python train.py --norm_place="pre" --positions="learned" --init_std_qkv=0.022 --init_std_o=0.00551 --optimizer="adamw" --max_grad_norm=1.0 --decay_fraction=0.903 --final_lr_fraction=0.1 --max_seq_len=1024 --train_tokens=856200000 --max_steps=6533
MLP neurons of a small language model. Each row is named by its layer, matrix (down: output weights) and neuron, and shows model dimensions 256-447. Each number is 128 + 32 x the weight over its row's rms, rounded and kept within 0 to 255. Numbers have three digits each.
Before each neuron's rows, "fires before" lists the tokens most often just after its 100 highest values on Wikipedia text that the model never trained on. A number after a token or word is its count.

fires before: "|" 37, "-" 10, "==" 6, "=" 4
L2.down1113:125140136158122074106134105136170153126116157133158121141107105102176120129091127196122129080068134121071137140079102150125128167138129134108132181140171144139132107135101071144126139123118108146117132118122246154172149179163163104114165134174114123107126158141163104124131112120133115106146135085116133177111191099158164128193149124130127106105103143031101106114136099114119062114047116136133105119147106143120138078131158137127131137112155123185177150152136157142088160161140157138089121155066071165087151117089101111091132192137139154158127132165116038152179145152116163118

fires before: " " 57
L2.down1957:147082150135145082124129121173128121128195116116107152140154111097093151147203105120118176045091159144147102151104165072173112124148132153150124127162152086166105131137133184146137143149135094080114157141154124126149091099106141177102065080099130118142171053104107161140098091127160217108147179141186168063133179118165161122143144139150108105163139141074105143125148171143089091137130147154094129083163086164166066124126190132161123134174227159082119094074125113121126093122136135162139102149116117130109156119105084082108140146156148048113135072140179162125147129144127127098

fires before: " " 33, "2" 10, "0" 8, "6" 8, "5" 6, " |\n" 6
L2.down1616:130142083051130156110132144108133085157116148143123148125158114122075141169080052127137146117155123124081141115129150078160180163170184116138163120147141086101160187136162112088154124114116156145140162103130117078115168133108175150140167075112105133133088140123167140120114145092142118098172138076118126152131158095163134129155130155110120090113107159124142128112140080100094041119113138117094098135079180126074171141130082061113092127154129100156084079116145121113122154237127158141154124125151127093145121091111104129140200139138136116202068132136136086123113096156168095103

fires before: " by" 16, " to" 14, " as" 12, " the" 8, " a" 6, ")" 4
L2.down382:046149066168121079131145123121163070139151135158167175109125132112145106117103117058192140185132238150137091158138141126143072153157173073102110110193105127153100110141166086159163095084118145111156168086135076103148134080144138121117097133133148157128132169139176093133131145095120169084136152178178083137104089186130080116125121135139148152131103067204128114147158149115092165149118068161126147151127137156089121139114113159146095103136115185063121107071130137102100120141112148146143089082161058106104127127102124137152119098203117110124107123106150150193102129150077106198

fires before: " |" 72, " " 7, " |\n" 5
L2.down1419:167100137112109130135174166146157162078106101171041086165169166123120138155153114079072194060088110152161158126106125135122114125151098091117154161097100119196107119081143158087080154176130153150112118102044132150102138182132146108096109124098112135146111090103136078152111135108153129090083143155110087143092084096151140133191131112105181079143138059195125153107145142127172151150183140153106123212147097094120125084148123137103164130124089127152131175118128137217138164133121086193151132173119103115158095127108125051105133114114120085097090118064077085121099148098178137191

fires before: " " 39, " United" 6, ")" 5
L2.down1862:123117145158110133131118117096074131090156093135202163151121104138147156152167094116089108133077179164135123081136109128118079086117084145101134168172155109119125133086108147116120165125132154146113133123147106062136138112119160145126137116135199093180154166135200120142121047182136134112125088112203173122126142171116094108074196150193171173093070046114112077158142154086160109143116149194115154118184163109104137119062188143125117175133160124121170059077137129087128159145148147166122110096111100126134154127168095143077203166135143084070154127128128104124142168144094121062

fires before: " |" 26, " " 24, "ak" 7, "B" 7
L2.down972:164092106170161195160168099095143169112185097132111108157172104112149091098126119051079166197098126166097145167165142142112155140147076171149127107127149146103113129097140094115156112127156158071131048074092145115092126112100164098122088135083109116181168158093165181072107171147169123143130132112156117088141081150085167121128112113125113115075127096149166114137168139169141110163147129151109091194117136122106179111082126115154135093120145103195161180118143179096115142125146158056094123056164189074133127155099111085107150097104189174137139122071077084109109109121096103070

fires before: " " 57, " /" 7
L2.down1906:176083133161201132098147095174126183117130126167122093079109106094103134092106141049078127138106114114153146114164130121125151182169148086196176173193119189143166067156092143076135080165123124176117147143122133084103077175143126096115140129113202176093156181118135140109182133152144175173137187131115129101136127083164122142121115162154113107113146092149157161123140114096133134118140159114100074079140085150139126127138087117140139105099084203129133113144151146048118096069133166127155126119152175144147089137168163099135163108073143193119138134116174118127118146123181123147

fires before: " |" 63, " –" 5, " |\n" 4
L2.down1428:122156073139121156058127108107210125191159184160137097146087107080131113163094127138187164060124161134107087126102102162097125161131183160109144167118202152106153128145158131124194129151057159183094042142148104190097118100173166129156142136162129107090108142104128176105111062131135092143092127190092134088149182105121177104137109140121142188145126074156109157132162120148178149110166151109111151151137136129105032174101138144130132114093121086139134134188096113129138161113156087148126176154098098202187144085134119134157144149098079149159095102186171124154017167131139187118

fires before: " |\n" 34, "|" 12, " |" 10, ":" 7
L2.down2220:092082205088116079114125098155115100104152084121134138149183091099076145147139121139171056116152189086174132099056136166146127146119104132142120124128114142105121116148124103093165154124132170089158131156110136108147109115160097088110084160149193127047080079128130165120086109156084114185139151156123094144097158141145084161151147157087133118149140123113127153090122214136106095148064140117177112108147140160132085148118137136129221118075087106156079118068140095120139070114139227196131162130144151162124108141112096158184157144144138132112132104138163110074092194090134184169

fires before: "0" 24, "1" 16, "9" 10, "2" 8, " |" 8
L2.down346:176092106124115130141149121122124070090109142116150099130137172120179130106106172138156107134194096158111117115157054107123152078141056070112148070102101155116121109104166140109178122078122198110150106108122144113078126120138175130083133178135147146061080187144139112135153171155121085122126175181081142130070098136096099160169129139097154101119106156165161119119075107146099153146151114137196085110139157189175191088112097101145095134179072128199181172113114098148109169124155094055168171169155126149113147078201128102107134171188114080171114133126167090139114124164122207166

fires before: " " 25, " |" 23, " |\n" 10, "|" 9, "3" 6, "0" 5
L2.down2176:140152173097162043115113149176101129126088180105144166060172130137079096095117171124120131120110125086144156106183120117150162115117092114129143087123117126203163109137112105111102116126133181136157103123108149084165164082192099127069116094140138121118166118238121126185130182151172182123152137098106123114120142124058149093046151094134085165119119156040102116128108182147047119161138124166115121124147133048139110146126109136137120157139116205131078135102179122144101105117066141130092165103150170094148154153112105099149062110181162106109106098161128126060162106094114057144

fires before: " " 66
L2.down2078:132128133135158142118122146060166119136137077112185075069123129124111201176085080149071130128069137146123130047161151153102130106059121150110194145181183107137078134191104112138140120156121132153156093141109125124155071113112128079092113125162116180147170172137141144121138155119134109162140109147083198084131122086176143103160126139145180169111121143131129064071124123104149069179049152217120107093133112141054082087115082179111158114119104111116114132109113118127117124136180176085116146134093131148100119113168162087122167131073180056171124102096152089116130125167115148114

fires before: " |" 66, " |\n" 10, "ounds" 4
L2.down909:110086152165120154106143061175158130095097127158143131168158090146143099141090150144125146153099174074137152126141126154096130119074119119116118105099076116127116121140131163169141160186157135137092117144137139173110141096154104090111107143128179158149144162099153063135089105166096108127107122141162123086155075105111129131122135096078084103102166120179145152142161145105148175114140148104096129121092105141129084153142154132164178138130103136175189060108138159113139187084064153108157151142170113105156134130113130130140084065082137142121117109144153108130095157136100141107

fires before: " |" 27, " |\n" 20, " (" 7, " medalist" 5, "|" 4
L2.down1279:139150115110162155095144122113079121071112158159118147132132145064135082112165151204144108171096086103104148117147174069101122142098086139050140152091137097175220091099125090174174153128093212150126118156128160193167073134181155112151088120138112133088120156098132074071118165228139071136119131116157146138169129156113098134134098126110135168153126122120076106084136109090137184111083100080176110109158099152133092136121128152137140131149158105118126122091117116091128163099052127142175125148134145155103088151106096137122126121100165127092134106151125137097087147153149103175

fires before: " " 83
L2.down1918:144191136143126166117087082183093143140155125181110144153136067105057141121208130117113136060077171155131176150135100123083154122148101130103091156110109136141141144174129196165127155185142084095173110141120038157141096112114116162125170082131136140176149133086159168130157160142172118196113101188134179172163137162141127138095105192108151138187139132085185136123089102177134122162124153157087139106088149119127088124153158129090091165158151101120098082100090101094139150165155136107165104131143153109157110144172123107124137156120135104133113068163185158150088140070126123096

fires before: "|" 82
L2.down1639:111096122118074079144126149124137125144130092091129190134132130107072196167138105126092124122110174101108145095128167093089154139145119078102135119170136155156127138140127101150176174082055107123127206109110065101172147091123167078090122182113163105183128065148169152136122147139111146108125104209136185132101161130160169114123133127108054097093124124113088087150181126103188137134173130185127127123171170103112068159148182126156100138181120162133066042143070128089145100128131179123125150109158101101153091126174130116122164143225141157141098119120108154136189091141145120175

fires before: "1" 26, "2" 19, "3" 8, "9" 8, "4" 7, "6" 6
L2.down254:115105114099099100135122140162172152106179089148112170138140098084096126110076136064112168176156088141135161092106087150090184140131126093117137116139120148140155038089148190096099110117105162116108168135081140150151179156061107133094128134133136129086141198095164109204094106155084127130194117185079078118078136122109064110097153127112154090142137157108180139064120131068114104181138138087143139113081113083086077128119158147173177159180130140163145171134163118095101139137157130210170122167115122161152176117140119195095104151129130124111123183120140139118117118099179133150

fires before: "|" 60, " " 6
L2.down1626:113124105156165159132149094141108093130186057129104184179182098133158121098086060151089110103104090095166117093150182118141081160166081147198144138158136118115141109195151144168073140133106142137170082123103103131155177066128195162098141075139113214111168052138161054113134137106074223144092125106141112137153117135157102136096095166062095106124140148041103139175196174118114105149108142176102068093113121091218082171080136141089173118114150159123170165123130065119134182117133142154157100111092153099117120130136122114158150151147070086132146085119162097084136188125119189169

fires before: " |" 41, " " 9, ":" 8, " votes" 6, "," 4
L2.down295:138117128141107105139103150107108116121108107092175147181167152149070061151154150043160137146093161143126197108132152085123115122152128087121105126127182161179134129132178143094166046202127106073086100160149073172163131150141151161048098133125157137134097123117152129094169099090170167097102115124150071154060140090143141091117129091109088155117145118123118115149097146133092201158103084107160168129120122107156156096120120147156088110125111144118106070149136138117107068116116164158156182133096224145101137160105138163157192108052136117162158124119145114152115083125149155105

fires before: "." 61, ".," 8, "\n\n" 4
L2.down558:057084105103118237115115123142188140133140161126076085148147113153151159145176163172126125153141121144166180207079149183182175153107088134062204060162149127136159142142107146119057137105110132114139136125137143121068143067154147131104156152147181089126114083103109015124157152089180164135095138134092136152152123118177053177160164112092135160087147133075105160161107150172100156108129121163160092096102057110125106104128170140108129092133135124157128205091145110151114141152155131183150081108111124141096113150110088158080149122143123142164119104122075089119126087089090119159

fires before: " " 84
L2.down1270:138106131092121099086081071121127121135119130113160199147157183112109087115080141128109140108180111125133130178158170141182157152123071163107066034126130130180167127060087164106106121144133172125195146112128131092158142095120135123117113145108161150149166070137165214160169189121137136096121122154185156157139167132074121104098129128102085143168162104095171126096146139117063150126165101152148082059161125098139114137122128133172099159155123156104115159087158148131113175051106162167174208166109144089150166119103113153119064131176200117135118082125155134126092136109141155109

fires before: " a" 13, " the" 12, " born" 8, " an" 8, " also" 5, "born" 4
L2.down1400:143172101158076085132076129163155075160088135149139145131151140126107115145085104130135137091137107161104145158151135065153134158116154098116122157196139179155121124128096142130066142119124123157086138107133156131098042126122111092096114114123133163174122114132141063065129115100074114139143164134136091075084097137159128077112096164105133151094109109192119142105174089150148123138128103087147133146104096121120134156079064123131150182065107174140052047121181142130127091127155152097163157121094139154200118161107106109148126138103168154170122168156089106078167142120117080152

fires before: ":" 67, " " 5, "):" 4
L2.down1353:116078134098150119101076165077134133161163085169158115135139120132165151178191158146143107147140089117153155042124141081135120138124064125090128080129161145106122137174138166130185088091133133109198111150111130187158141170127153180169064147094101169153112124133133125096121120119125174119131164110065195117071142086128167178116126172150101173146110116129120083085103127084138159125114100147081107134070113181128127118162124130108134144123140125096134090126100201106118071129169119160183120163135115180123091081121142132141132210101144102119144087128140147101167164152112173097

fires before: "-" 49, "|" 12, "2" 4
L2.down1082:064113138113109134090052122116154152111100109134124138116121103124113083186070135198161128138070089130096116131159139119098133122131146098088124150141172241091147073142125141116144149118093134132094144126119138141119120122122155149174101073125167100091113126137166160096109076164107099182132155132162123152132160114155128132122163124143089097140153154092100116104148093124079148134135162058131124104173188194099089132093155119145122080107132152133122075094043103137122112154112134075141164157148118076129122165119176133132126177159101122097123148148102160076166100155124121112

fires before: " of" 21, "," 12, " in" 11, "." 11, ".\n\n" 7
L2.down1887:104102134117180088118101189132150117124166124141125143164137098113134158168139111104087065079129140152055149150145159109163122126150104069129171149086126101178050164152113068153146151077115099174113139134138135136160148122128164110133137150112113145169137080108127097126150102137101155135218144177129086120095123132139147167098162210114112152091106116117159121057151153162136144172049143166105128170142137134191076140139202165136079134114158135178141172116166115136136168109123165186077171123132073124131131164203084106116139112173085073158142069139081112139112128134144120120

fires before: " |" 47, " |\n" 11, ";" 7, " of" 6, ":" 4
L2.down2085:113088112148052166112091119141170180075177184150074118147192168096130105113200129141092135188137139135081115134159135130164145161125127116133191110109141117130162151109126170091126134169151179131071118104050135127145184161100118159130166113136164067093159126130171122138136123055180097134133144133140135127080168069145085154135170156161151109166137127173130098116087146170101101170153121147173150094094113104148144185148132160092104137135196076113188095134189125191129039111135111162082143109180094159059103140153182148124109145156122139086109121095139115202138135141163106164

fires before: " |" 41, "(s" 8, ":" 8, " |\n" 6
L2.down107:139107146127159115089139156116116088044156143100102187083126085144127165166121088050133102145136137173155091090094145069094096085072151110148098162095115090131191118074114095146158135189133113097107143122149150141074129180189139160131081137138105158128124134123067116156120108133171201089121084131153096089140174178149158077134121119092061028118077101130130130077083081138122123177105166172099079198131153131135119123141095150170135141111182124153127175146102140088128213137055188115167148195102168149099147148161078089117145111137100116124151167089144098113138154093157100156